python train.py --optimizer="adamw" --beta1=0.9 --schedule="wsd" --steps=7166
MLP neurons of a small language model. Each row is named by its layer, matrix (up: input weights) and neuron, and shows model dimensions 128-255. Each number is 128 + 24 x the weight over its row's rms, rounded and kept within 0 to 255. Numbers have three digits each.
After each neuron's rows, "fires after" lists the tokens most often just before its 100 highest values on Wikipedia text that the model never trained on. A number after a token or word is its count.

L6.up668:142168082133158151117109140116137116161108142096136128112125144053138113123122145103107146129065143136133112151113172148129132124145136134102109129150160172129164138119118121158175092146117146110125122107111120144122140126146145126143092148109144129137171144120121132135133106102122124120120115096123137160133132116087127117142134100156104121093176087112111158144163109137103143116124
fires after: " N" 22, " M" 13, " C" 11, " H" 7, " c" 7, " R" 6

L6.up330:142114106097164136101149120149139118153141124143116104160174139150114119094109159127149091097113094133121152110157148081148202106113131126102105144111124126129101088152108116192123159120139131135149132095090157141154136143113145127139163122135091147123132113071113109099110144083132153156098145128128115129106097145115146144115116138131096151156096123123120108159130131149100123138118
fires after: " de" 29, " d" 18, " A" 16, " a" 11, " in" 8, " e" 8

L4.up137:114141120095117109108101120159130132127168114117092114124159093127111127119141233126109084122103147114120165148123110129154172102093134134132121152089167108133130102116111131160142142100145153151156089082145143168116117127078151126101142111115131144118129116115121113127119140127107140154130121177178115157130115126125123143119121124099119174158107095062122104135137157106119106102125
fires after: " In" 22, " D" 18, " in" 16, " d" 14, "if" 6, " con" 4

L7.up361:121128134114132086149130113119126114120120180128111101120204125140156106109164154120126119123122117100152145060134121127128144125133120117106133131154117103119110138099133166092093139146168122142126095126149153104121131109111160125140089100139144145174129155152111113153146113133134151156130119111158141113142115146169129065128103154157129091127142114160106116119136125113140130148076
fires after: "ot" 29, "n" 14, "o" 12, " T" 10, "as" 9, "et" 6

L6.up937:142125111109147116093136108152114120134129106121122096150134174113089133134088145134120140117120104142119112091119139106125145121117167123173105116132130143131118047138145108153120088131169085116146126148103153140146096123145164103043112134089126134142096155130129170101117163142172141149185106112142128152157117126121107145155157092127116103119133109118115125136105115158142141139104
fires after: " P" 44, "re" 19, "res" 9, " C" 8, " p" 7

L7.up143:115115130087115163063121113148160116146134109132135135136103120152118102091038147095105110151132152148100121134144093111108130105108109191170130089141143128107145101150146148150153148107145132125081126150102127165100146118110129133133074139109103122132131130112109112095121144077153125152094159135143133127075109170107121125147153100097122134208127126121123128104119122183108118085119
fires after: "ol" 14, " c" 11, "em" 9, "l" 8, " comp" 7, "p" 7

L6.up411:176150125142126108145144097114105108118122152144096142091123095088149121115137118139079169127136126147110089151116141138153143118145055132138121104100170125101135096143165100127100134097148125146145094168109132134107117115122157129088137139121123141134100139128158137145132127144160095139117175130145120083182103127087119122103122116102092159164124064102118117153127150129100080075150
fires after: " A" 40, "ug" 18, " a" 9, "r" 7, "pr" 5

L8.up532:115126126103149115141150110149182099136123111141124157140137127171105148107090180125080165139090161089128156142115134127101127140151132119154070136167118148126148122112129105126135135111150119155097094131123160146157126107130127103146125105079109118140124142110120145124179100112097161158104141053127161107099103101160091143156063078120117165109119134116086147173148102170133137151131
fires after: " the" 32, "." 18, "The" 10, ".\n\n" 5

L7.up968:165143134146167105142118140136124127137170178122066164128132119138169113150137127109112089128084148149141119123144112093110080082153139115140065134097104153114153111141170108096122124133141117110170129101148128134107154113089144096134120118143113126157162150115115153136138093096162124122142134124145163110159119101078099117081095137136104150124138143123120119180146137123150094153133
fires after: " Z" 12, "y" 10, "an" 10, "a" 9, "al" 7, "ak" 6

L7.up565:129104163123109105154130092149130102156105131132131098122131147133143108118132131143106130157094137113134089105164124100133172095151125106131102112101138134114105114155129083146091138088133111143110139161137118152179158150125148094092131120095125134158107166082129126102097134066130140176110082153126105164098107086128115107117125127162148108164091103135123120125123107169105150134136
fires after: " M" 19, " m" 17, " B" 10, " Ch" 10, " p" 9, " J" 7

L8.up48:153151105134132134117131104146111118124138108119148140073145110114132137113140124135124152158099149108116116131145126147131147127166103149152135117047147178099153109117157169142122112147114174100137137105117119185140142096099147136103130113115151108151144141053115139114123134117073118156155168131137112153087111090140149105100131107107156163149109107112105123107145118166125070088104
fires after: " m" 33, " M" 22, "m" 20, "em" 13, "M" 4, "p" 4

L4.up803:186136124134101161104093152120140127183148156089116103093124135146142138118169185127113132139051108117128133092092171099159141130144162103100122147144140177129140103158109142171134127091117099116127128130127140154123124127166135114107117155107127178166143133122138129149131126125170121127117086119118132129108126122146071096162090158147134120081116164102114118157111125177128117147109
fires after: " N" 32, " G" 13, " R" 13, " S" 8, " H" 8

L7.up988:135106149085120119129143120097121132136181147166111157129142135119118137119110140137116137131109152136157142117089138136152176137123119122123127106142148105075098157080144107119141153108120128128117100084108130083102162125105139105143114099124143149130118148110107156165135098125166096152142167126165122118117072161160074142121122122108110080120167114159110135149129166151148149166097
fires after: "e" 31, "re" 17, " e" 9, "ol" 7, " f" 5

L7.up795:160125114112153126117158134142102116121142109148148104077175149109174135130104142112134094140122114110124109106106141052147168144125149129138134072122130142115116120138130158146133099125087138125114137161102148144147141103083145131107088149120161140165122090105123119139141089102104131146110189157103146163076139127129135074111157112118139153139103146119087108101106134121086112091154
fires after: "b" 23, " M" 12, " m" 7, " j" 6, " L" 5, " f" 5

L4.up244:133146106101132104095120084156127136130144106057106096151144074140115123114155187112105096148124135101109133108114119134184119106132135137177116143115156167128138141139115129150112121105144127151151125132126164189144139123109146118113105114125143130118132142131060158093092133146117112133118132162149104143137079138110128133111105130091142131171102131073110120133153135119115108120120
fires after: " in" 26, " In" 23, "fer" 10, " Con" 8, " " 5, " con" 4

L7.up605:129123153152122116135143127114127122139107137153146170090130146124191109071113135112104162142117096071131126123113124155104132144115174159097108101166161085124172104114120112133152062099132131120081132140102152134122139058139136120109102152101126126138121133073128123111124108119132111137124118090152152149144085142159087113109165119102126116142177112130133136166156121151127119137133
fires after: "b" 59, " b" 19

L7.up245:136116103086118107137104134153140119131117120131081145139131156155090101097084139077134111160112110162119127145089152118143114095112120191122114113132138088117169122094164122148143163151108144153147116109093166163135130119108144111127110131133113121170129137108079098087137113053152108134109162127191133127107143135113153105143124118097114105130115126116119116116126121142117149126096
fires after: "0" 31, "2" 11, "8" 6, "3" 6, "4" 5

L6.up906:160122158120110057085191137128134122132139162089120144150122176125139160108097097125103118091140122116165115159131147101155141150152117164118126117081197160119116146133121165098149129118067144151118133090104143143136147117152134108115094149109136102123146116097100165097115132095102133103116130169104124145130108102129130125093120121119150142105158112096138178112109147118078134131104
fires after: " res" 17, "m" 14, " comm" 9, " Com" 8, "aw" 7, "om" 4

L7.up358:133147194131100126116155130153141119109095149136132113140162116145133129060106128121112147106151112116136099133133130152131119150118094172130137128160151146115123115126134152164135089138141141140077106161087132152096117045104139084126120142107132126119145133088132112120096112131130085149136139191132148106121091148125140119138118102103151109151121119102107115164155102138144132110107
fires after: "uc" 14, "ec" 13, "ran" 11, "p" 10, "ol" 9, "ult" 6

L7.up216:149118117129115128143190123123151110129132160071157197125131154135165130114113117116120154119115137097129181143118143142155118116103112161135151099142128122077140130136155114128180116127099176119101129143137123137082117150115156121127077147086111139145144102073115109140120126138151155139088150139140184143106094116110102117083137104120169105171141095110091097138152126180089098126119
fires after: "l" 31, "av" 17, "b" 11, " F" 10, "f" 8, " b" 7

L8.up209:127158134130157101116117089150141115148175166154131121132154143121173155115147141135074171143120124104116107151121121116118122129101161148125113099145123142079186120143113095129115099136140132089099096147145125143135118119097148126116093111114166121163128146073176130096106104118135130173118118131143126133147131103166122089124122141134141135106143154130117107121146116120105132127125
fires after: "b" 38, " B" 10, "ch" 8, "m" 6

L7.up977:153141128139164123167159089156137115137141159087084153136152097115130128115102144122129138170136122108157142124113156138126140108059108130116083092134104126091141149090121165171096119116134120101129093173122185122143179108095136121129172112112133100164119171092149140127130123122115115121128138097112167132135119136139092125127125141120140109104116126121126128164133117145111128111104
fires after: "6" 18, "4" 14, "3" 12, "." 12, "1" 12, "5" 10

L7.up895:145122155147147109088174137130147138124147130103086096128156119089113111134106129137096134141123149151137123127148117132124135134157110121173074108129137142116163101109138099150083102096143069113146116156059121145140108098149148108155146129075153086155085147124127164106141178126147154163153159113107146107143119139122135142142159099126111138156112085105110128118155113118130122109140
fires after: "ug" 23, "in" 8, "ot" 8, "r" 7, "al" 6, "at" 5

L8.up20:099128174102131105137133136138169117179139188119079128096129145131125148117111151161124141123102134165098165152156136111124136103117126129119106131132158123142126110132134143144068117104111106124110127125140130115165126103100109099140136148097109130151111157119133148132136134100114116152125115117120128141105101095132131114151124098136140161137165107136116156158129082189092151158105
fires after: "." 50, ".\n\n" 16, " wh" 5, " \"" 4, "ing" 4

L6.up773:160146122105125111111142117132148122152149129156169117096120129127152150134135123135098149123133131101138140156146135128134128100113104117123118101097184172067158076110109137132138091132051130100184127154108142171107135100104140128067149131154153094114136117130099172142127114126102068142079135159098151156143056130124128099129132111088180139082144093089116165099105149128103116144137
fires after: "an" 23, "us" 22, "m" 12, "v" 7, " m" 6

L7.up330:156110111089120094159161146134151067146146164139141113131117133132112122148098109132154158108129146108118132174151144113149123109131048157155121123115150147112168125141112160164086092119087133125076139152110131165160111111097139105145113126107150121110189146143136113103126117110113089136112093136108111101090119102140108094137132124118138161102139054102126160124160144157094115143102
fires after: " m" 22, "em" 10, " w" 10, " be" 9, " W" 8, "om" 6

L7.up960:180114121148098103140102133155103117181126105132129139142137158133154106161107115107139138126099114120134125135113158090131147150090122136108128054081152125115126119124121152127111123133128155130110140135118140140139147124108154067075145143130135144113126106076126148101107109139095162154162145141128116149129098109111151121107156146145137121142116109138119099124115104143142157106071
fires after: " M" 34, " m" 33, " Ch" 6, " a" 4

L7.up522:145116135106122112101178126184105119154158127138152132098131145133127109102120133145152146154078132104104160127136147114131127105104140110160126132165149128130166114148131146098157143117156091099081095128143132178131132138112136118123113136138109145126136128083166104136136082140115153149109115165102081133138124125111163110139098155108142145094148124075153159146165155141104139154106
fires after: " P" 31, " K" 13, " St" 11, " R" 11, "ap" 7, " st" 6

L6.up881:140126171155139117070118136140130119141142131109119125135142140097111117125159114133146132097125095114104165145099108115183102104127144129141132135117107169096115117181117152112137095070065143115182161144141143142102149146152141092071133094138088126102104090130131158131110133120091086128144170145126139131083106131115121138108130134083109119147089120120114144136124102143116140095104
fires after: " res" 27, "x" 11, " E" 10, "st" 6, "c" 5, "v" 5

L8.up415:171123107125123083135117102144149134120145142152152166091178121113120086120112103152137129149122138089110140123146152106114183113106086114111155066097144128114123088136120141126118134118084135102138096143097130141130090087107142154102112126126108089156127139118158114113145155145096110157126120104173119133115115098075167118136128106153157166136146107134118129130083140177138098090123
fires after: " m" 29, "m" 18, "v" 17, "b" 7, "e" 6, "pl" 5

L7.up8:121091154125161100122131121140092115135091135145129164156159085106156124156099133149081102092127166147126151111147089078098108123130142163121094128119084148100162072119133136133110143097139110136118098125141136115131147130090156107133137159080119143134188103122120135120115086151155140087129119142139131126165139117162105151136102112127085157102130127090134156156123124141102127120108
fires after: "ain" 21, "or" 19, "o" 9, "oy" 6, "an" 5, "al" 4

L7.up494:120102152092104126125151135110175122136159182139150157124118096147192122132119114095141146145079121151116139078142142113113154095135124135113144114101185132133153077143142147120123100121117105134120129081138132102143120092108124136139137173119139149159138116119112134095112152105141063133154087206133134146146123111103065071138100172116180105147122112105143120148143123146119139107100
fires after: "ov" 15, " W" 15, " w" 12, " b" 6, " B" 6

L7.up864:116137147137158135136151148109129113114119154098129133141124125110128141113101125118166148144111133140110169099134152078100143105094123164143126118125125167104191141125159145081131100120068130112084120076062131108120088113115128108112129134137101120117121157067112187115136118138117102122165151119119144152103086166155140131146136173150155169122115122125129104108149134145135124166149
fires after: "ad" 14, "iss" 13, "in" 11, "t" 9, "j" 9, "x" 7

L6.up383:163126140118162171137137073110153119173150118133081086077129123115145107146120151123116114129121105123133142107139113113138137086109107116126110111107134141118154112138156165123063155153129110110114073083129141139151121109123149088132100083117155138184138178116134119155138128125177141122129180158141109091166099101126140121142117144139095147147137106099123127122129157149128097147145
fires after: " A" 50, "A" 9, " U" 7, " O" 6, "d" 6

L6.up234:138155169112172106124150133106180099138162111106111120122145132092133074113138120092127091161113110117124116110096142119166198125113105127116115103093162130143107148103137166151113152098085148118113116143100135136159150097123125130144107132149133123131119132145113135129132121077144138154123131129135134081132131154149103109143137118089150155121098144112133132116127119098108071087131
fires after: " f" 51, " app" 17, " cont" 6

L4.up33:156137131085144134100083129141123130159151114135117106105128112142141121138144124142156118163101120094114113116124153125162123133096160122127133120106166161135117109136096156145087139149128133098105148054089153149096102117153146096126099140094130125148130142136127140139128134155157132120122148177148093142143098131098135132083131160188097117093165116124105115100120136124116136127098
fires after: " " 60, " A" 6, " O" 6, " N" 5

L7.up888:124138174136135151154169118137164108102094146091108148159170083118165107132133111129122104091132119150130136099120156113143134134129150119105120122142099145125149162123129153085156134147143086128108108103142143113119112132121139087172128135142114160129149128136101150147110098126168147118120150154151146145146078108127116127136094150157108111139191084114138207106144093112144103136089
fires after: "o" 26, "as" 24, "al" 17, "us" 15, "od" 6

L7.up583:146128107075149108123152070156147116125172116118126146113161141133135143127134143131125078149081158143103163178127102115097183092106137114148117124123148146165148131161124070134117119114144141132151088095121119133133123143084143116138105123091120150143153110114168147088148145104120146135080139175140109161096140119135132122131099131109100175162099123083110124134126136138113085135162
fires after: " D" 36, " de" 20, " d" 19, "D" 14, "e" 6

L8.up714:162148136106111106115166097156111143118170118134106113131149152100177128117136100132090157125131168154155130098051090087132131159110086144154146140100134155085116158147133143123145122118110102114130122089124161139130128123110156080109132131153134122126141154144152125127115129107123128110124148142146121138159154167151105111116120157124091131146121145095103127106161194077134114114137
fires after: "s" 16, " ex" 15, "an" 8, "h" 5, "as" 5, " pro" 5

L8.up927:168164158134117104153115072141140116144127151161127099077131150108137093149113151132137127156110133122150128135162178117137156071136113108150146103149185119138160115096133135073131158139130141095139107171091129129125151091080129155136100109123129100128141126115165117113153124087110141124082094093098110141188122130098147139142167098139168148104125120113123141109125134116123115107203
fires after: "m" 28, "own" 13, "k" 8, " m" 8, "ap" 5

L6.up437:136134135114126145108117134143139119133123148124103152129157106130102110146096129113140096174101166098129144150115140092116092141151132155137118103173144097112146097158156131145137118124202110117145119131086141107149137119122129091155114129081084128130139113121159118070102149144153198159085139088167112137139124192116133125142147070126116111167094160111130145163133091152092157137139
fires after: " n" 26, " C" 16, " c" 16, " cl" 10, " g" 9, " N" 4

L7.up712:152138107105106139117101057127124102149140122175137091130120136125113120117079141101139167170110126106159133139149123128178165136152124107161122112106181118125127125102105184142123104118108135094137126131095128169123166128142156105089148141133150145175129157117099152099121106099121096104142202132129104148118123099098161130154139109125130120144140138130087120116143138163137123092086
fires after: " M" 29, " m" 29, " H" 20, " W" 5

L6.up121:176172131144126121175124150149132122096148137123121135105091172144114119081130180122124129157096120114150096096135141088147131090088127122115116126140149136102184115104152113169090124114089083119116131169129143174142143104119134113168107142123118160149139172118114132134121113121141104170082105091118170127144106126107138068150157103132167146125111145111132105125147160135119134159138
fires after: " K" 38, " m" 27, " M" 7, "K" 6, " B" 5

L6.up874:146112109161104135121108099124111128166113139084099139124137145107117124100188146132133127141075090073105117109112146103146123064117150082147124154111117189163126129117127110124143102113145150124140159092160129136117146128189157119063142144107117160175137117109107094165126082114133164164171125127120105094109110122124132179134127140158100133122106163116140097146168140140143093140118
fires after: " J" 55, " S" 23, "J" 8

L6.up788:155113116107114164101129105118141124160140121146092087102137076105139126146160173135122144139115105126120156121119085121183124126138123117123142121149161130151177105134131127078132144139163121124133115081150149138106135124142139095133085136084130144146144148151092096141126130134201133145121151195189104119170116116152160156091106115105118116096183153063113144156114134120127111115089
fires after: " U" 33, " O" 26, " C" 6, "C" 6, "ity" 6

L7.up560:116089134106157122123125128170138078117151150132116122158169133130175095149144111104094144124148190135111108131093130126188116100140139155152126090096165145114106120107126139140114129094105170135073132137135116123156139096117163091104097145139150150135134092127136109103107139078121135133160161176137109097140090148122131132122155129105132109135087120136137147121157144106135090077111
fires after: " f" 44, " F" 34, " th" 9

L7.up273:139138152142116106127135125133129122173117100130129122133144078115092120153111109131155129120136112137104153119089123112157157101120128132153124117140140092111149121090126116101164136097122153140100118087107141113101174139156138109081156126108121122107116098150150170143110129098166162131191141121091122118125107139120081168150119136069098099172113143131122190142157109135161129083119
fires after: "e" 15, " res" 13, " Re" 12, " re" 12, "ra" 9, " or" 7

L7.up405:124126181100164137103191130091133127181154135140110149134158103097129117117134129119143117150103137143143145123092118118127134081120130123133133091105164108141120120080143100151122085105113130110175126099127125117141186144139144097121116108125062114117137104155141125105129111122097128136160149108117118175147116159135121118174102117127093092103170138136115190106136135128153158113103
fires after: " re" 25, " Re" 16, " includ" 13, "\n" 10, "e" 9, " se" 6

L6.up907:131123143131159133106122149136124111163168134165128134093096108146134122123120118158140157121136141081127144114100093111132132096159117115114082142113121115149128090142141149138137109073147106099130108092109114151119144066094147107107151135135098109120184150173103159121138114115146124153123154123156140131134134124083145125123097088102122199179143158121118136173115127141140135123128
fires after: "s" 28, " A" 14, "y" 7, "a" 6, "os" 5, "re" 5

L8.up677:151111133128120127099138113137150136167117145127115117091107089127109134119183111159117159143139160118140168133093146128160173081149103139106123088113138095104119170113162106092147106070133148095091123143123105136120162080139142105137139097100131121116116158123145111151137140122107139157143155108145147132106112135125121161108084103091155097132123141118106121144101128153165110169131
fires after: " o" 24, " se" 10, "re" 9, "e" 7, " de" 6

L8.up955:134127141111101113133142156139175126107103136119149154140119114078165070128140143074094154134140147154127136121131109126096112139130151128177142151121114082097148125134143122124142088080144104131152147093124173152117132109127151146122121098119116149083166155092142160114126111092140164117102116134133167123170093128156149108122115093114091149120151119095120145136163131127107144167123
fires after: " was" 19, " |" 15, " is" 9, "an" 5, "ed" 4, "'s" 4

L8.up355:107145108130124102156134100120133120128132149089157131102133161169137154082092130124127144168100109112113139096103103155138116157121161140132112143115118148089185090136141136123124093092115165096123107158126122167115175109106143165088132123129140094134127135102147103139117075110056120136146121089165166144092100119179086098097144112100160106109155154095110097164164107157141101105115
fires after: "t" 18, "r" 12, "st" 11, "av" 7, "b" 7

L8.up480:140105164140201116143108109169127143106126131132126151094189142125113138162136153138126160106124132130109143161154125091129128130113135149126135079101105175154124136131117150116096080164100116125108129159089126146123060112093133122124136136094181132151153139103129095114091126129074097116085145085121137151150094114121097108110136111153097144099129082119103126098121108125156069110138
fires after: "ed" 27, "m" 18, "v" 9, " m" 7, "d" 7, "em" 5

L7.up618:140105119094110107124142106130124120122131183128129125118202111122167143137118136086100112156142151111132172170124150118129132168149141127127117125108180090085137098130151113171157152113166166124114089111134163096078165128146134130147097139168120126108128143088088115129136156118151110140114174109153133126137121154132083113073102125137128118141131085118135094119133131130119100134084
fires after: " a" 30, " O" 17, " e" 16, " A" 8, "r" 7, "ol" 6

L7.up963:119144141113140166063125140165152116169103115108114123139162131122106110145151137134143110133130083152137096126116117119160163094143116130120119143145100146131097070139135157100125148119119096142093166142107155116085171118156150090049147127124067149092082150153171124105151108145082094119187084149129121173135099126144131138161114137095122116120127118127112119142110153121114123139117
fires after: " e" 38, " in" 26, "c" 13, " s" 4, " res" 4

L7.up520:138130175126095091130122142123135125138123108114133113070117125086118131126170165140126161141102174146149136085097164111144137091173096128151135134144122099134180123129153135133148100086115087061121143115117118123147135119146125123100154107133110131138121141102151180122128145131107151148110112092141129147154113145153119101153109078108141126097183131084143161178139148125108126144162
fires after: " was" 13, "s" 12, " |" 12, " n" 10, " is" 10, "im" 6

L7.up945:152124121138142088128120130145138094136116129157153156100141115133128126108094147144111112139087120124111109164145179103147185108126143123158104056093166103122108114143141106121109104135100113090120109157117147140155088096121145147089093138108144161157122109076141117142117125101146154137080170130143099143094132103091130142116130134139120149163102107123132096136138102128132113108134
fires after: " m" 31, " M" 21, " d" 13, " L" 11, " D" 6, " l" 6

L7.up660:119099127091127089106125078176118108108188133147065095133153092099144098095113216147088117149120170145129140119141105130144127104124135171142133103072162139166132117098135133110121153151124166116119088120148113154147118124077133125128130108101148126126130107125131103132111134112131162139143134183209116140114107132154148144145111137126116096121147128091117117152114160145126148123102
fires after: " D" 23, " d" 20, "g" 12, "ec" 11, " con" 8

L6.up580:141068103166155154126135144176120125158161159144138146115174129118144113131160128156121172123083106104118152132133159077114133139100152108126138138125120142112160143162126110124133101062110127156110128126136117134113144114159134112103139153035099156195148159111127161112108108111130117143096112136111118139106122090141139112098122146120126129098100165123112112117129166168126149122122
fires after: " M" 65, " B" 22

L7.up974:173147121116101106112126130118120126113141157162125130113171146109143115177161147109148150091126125153130116129077101080186166129092122153112132147092164166114151102139129163153147093128095151128166103108109117153151171140122158102127138143125141141124192139122110134099114127109154088083108170133106158125150074136120148097149130114145102175150138127087122142101095124141150111163108
fires after: "us" 18, "or" 11, "s" 9, "an" 8, "am" 7

L7.up367:115146129115118109114151119110122117199150165115092139151130128153150148103104134099132106141125126169130086100099161079143169124157127139116090145112143141102107115101180114123090102123127144084121147145109163160115129062133153122138119155121169140141092120114104149117106142078135076174167159154085154113119110124155107120154126178084130090128109143117120151127121104113072104079136
fires after: " ch" 18, " b" 17, "==" 10, " his" 8, " f" 6, " pro" 5

L8.up635:150139123118128135135126129120106106123169138124090146133146143119120139088104149135150106155099090158170095106148110083157129125098095116138124151138167094091139104095143156097101129131130151125125118122112110151125095071140134119153107091128078171174152160102132137078109108122100099126085156084161138141104129119178107100112127123113153142097113149134077087106101144177110144118125
fires after: " m" 55, " M" 16, " t" 8

L4.up45:161150118116137126125076111127134107170132199142117084113141151140162123146146131114105146133123156117119110112124120053125131136110136124118119145115119165083127101144132129144109126137092140095097108125122130142141117091079130129088094115119151116115152166121094176134113110123169105122153089098157147125135117141125102082171132103141135133133151123150131194093124177212088138151137
fires after: " wh" 34, "ou" 15, " y" 12, " ro" 7, "ing" 6

L8.up184:137111132137145131129137154154136109124152139131128152076136115091161096106127121126108142132112130131162117107077160088130152122130128158102136133097141127118149114122130134146114079104114131109098102150126122119140149104113130101132157124129128123086179142146072090102091115132140098138131133082117162119136114153177141110107142129132132101102161135165163133142171115137137173109134
fires after: " sp" 47, "u" 10, " s" 5, "el" 5, " b" 4

L7.up580:153146141113158152155113140145138108140136116104073143119128121164103104138123142122127080141093093104161126109160151122203129109094101130160110104129147138134162129067116139141118133133106132092084131101121190122128166129102120105127165089108148110156125141131100121143134127085158129137144157111178131105124140165116105148090157104125114092113126110113159123123122159117104139097128
fires after: "1" 29, "$" 12, "3" 8, ")" 7, "2" 6, "ce" 6

L7.up489:097097132084158133107085145150143115119143123118102087096150123098149088145123157105123085130113123161122107144143133111113125115094143147174135122098137128103142076135147148111127140114101111154105116149108140125180150141108156117160112148081146126163125155107158109100121111104166134147127127140105122126135104162158166131099138085104103135108129150139127127137142136135115141116123
fires after: " p" 31, " P" 29, "at" 9, "P" 6, "ar" 6

L7.up874:133115173124120179143138131116123107136160129113118139125127117106157070113147132111115108101089117144122175103122164128137118136160134132106109102155161149120135116119173122139137097130096114109105132147116139167151131120154138137101097137109135174150150133109142118114123110077123145112092131088120140135115083093095121166140131113133104101127107115114159112168170116156135120098158
fires after: " m" 25, " " 18, " M" 14, " L" 10, " N" 8, " d" 7

L7.up113:152091114079114083176131122121106108112135119148131086086147136109173085163125148105133146129076145149118136090154146138101177114145126111132146127098190119129151126119141134142126127080135175125131107115130146152127132120114128147140105152107133169134135141095134129105139110101124105158120122115135148159145113110147098122106135170102158134142107092094114137133106098124119134112142
fires after: " B" 20, " m" 19, " W" 14, " v" 13, " D" 8

L6.up789:131121117087181190115100096162156116169183144131086102150129103157149068162170126145113136105112098103116139136166122140186119092086129121145114093091170110141127134118153167162120144099155105103125117138104130157125150119135144102150127104134156126148138166150133137130132121109125121146111191156157110146125121093092117144102094142110114177146111103101108112140113160133115085110124
fires after: " A" 83, "A" 17

L8.up809:178124151123111101082167137155146122156169144110122088116168141130135147141155086138148156113150139130100106154101103107151132106145094116153107121112137136118107144119134172105128130149134133131121110092075134132159154109076145097114146139128113096098142111151165126102142102140102133159119115149130131130142120089158137101135097115144121135123111129112129197111134121125150099144123
fires after: "as" 22, "ran" 10, "ec" 9, " ex" 7, " dis" 6, "res" 6

L7.up476:124141184116115133087122150196178095120123152139164121083116105090143090103106170093152150164099103137124093126121171120134188124097094141139098095107129072124104112138102145100131119109108168141082164143105158134156138073109124112116126105128131122138139167115126132144130122094125152152091132121128131114125103135182112110135162132078124150133139103140153105154125118117119107094152
fires after: " was" 23, "ed" 14, " f" 9, " had" 6, " " 6, "s" 4

L7.up34:147144172149135103106106112123117116135188109123092115150151140082140118136101139098118097138152120158123128130132112127121136107149132128136127135141091198134095047135125185165148142100130092120170108157102128119132121125139164070103119120105102142128105124133117118084119138125138137120122135139121144128159105201145123147160148079104109132156120134127138125154155095160114155144150
fires after: " p" 20, "p" 12, " P" 12, " c" 10, " n" 6, " A" 5

L8.up233:146121069107146117068141103140111133125152134144101124120138125141123120126108134110125149174089127145093116086084122111117138131095081153145098119037142170141107103119128128166157117121173103104122132118089158155077115115114141106110122149119090136146109124091094069125146149120093143134168155111185117105110142171112108134115100130110101169140165099103098119147181152103091103131088
fires after: "st" 20, "ist" 16, " ex" 10, "d" 8, " pro" 7, " in" 6

L4.up891:108100163134110160121117111106148132181075154132140109126156101147147117109171114122108129136125150110111154128121131125152115115136158114144151106136139098088132083088156111133131109096169134131101097131151129118117161147131155080145085159127130147107160128151118120148122081132160103127143074160142150139123117122143132123124124157127134102117139145148127136115174156141106118131079
fires after: "a" 24, "i" 13, "b" 6, "an" 5, "in" 4, "en" 4

L8.up820:119141113129166123154152143188139130132147102147174127091121143157127098079081119133124149127146105059116115124125138127144131097117148121117129086145114132133156109164131130127085111143162095110120124131146119145147124109118137114139117150135150181150188173084117129064115113086091155164110137097142130129106114108110143078110145158119150149143155120102119135118140133133127134131146
fires after: " B" 26, " m" 14, " s" 9, "w" 8, " w" 6, " Ch" 6

L8.up1022:119096173130146090123143097132154116162113167172151186107153133113183140101125111136087125117136107079145134137151145127140146115143113135120147098117137136132105168095153123129119107103094144139119107116108127148115095096081145132124119133132146148157181147122143101130156112108082153118072105130114129183108088079114123131125158131127115143083133086105090150096128164183113115154116
fires after: "m" 30, "v" 20, "om" 11, " V" 9, " m" 9

L7.up188:152091126147119136134129125125145102121154135126097158129122168122176136128112132111092113126078125109135127130117168112133120117137133139116117149119134126125145163161142148141088114095076171147132135152153157180141138105138135110134070120123116146131180138119122130174131120087144100131110115088139124196081126132127109113160123085168135159108131140119126157136162092159071130131116
fires after: " n" 28, " the" 22, " N" 8, " M" 8, " m" 7

L7.up244:100166110120154114142124128121125138148117140146139091113167088101125116119098161118091133096139139098111124070113132088144140087129155122088155141147122101132132145119154119154123110150107157084110115142126132135094095160098142146086129145128115119153139110132074136120097104122140139174159117121167131146145128124105127121143133098137152136168180147140123171120127158141140113118112
fires after: " sh" 18, " Sh" 16, " ro" 12, " wh" 10

L8.up461:125103170143143119128150136147144117100158124129138092160160132158154123122145112123169169145143118124124130120127146133111144119115098118110091128114112144107115117138107129077129144124100127123106137108119123116128110114127150105130185093103124169180114164088128179127115099094114125156120143148114152137113102152108087090102102087147166152117122052118117152112165145147116080148098
fires after: "at" 30, "as" 17, "ed" 9, "a" 8, "t" 7, "ad" 6

L7.up289:128135120160124097095154168165118120171152149152135143091114136113128107150166136156095144106059121141143147115140185110126123097151124111116122113105177106129145111109139139122130085103108117126110146149156122122114139121125154126106121149093129141155161122116127115199096092119064135142072101128098106155101111117116134121131119125130144127102139115102124133151160117155113126150129
fires after: " R" 47, " M" 24, " K" 17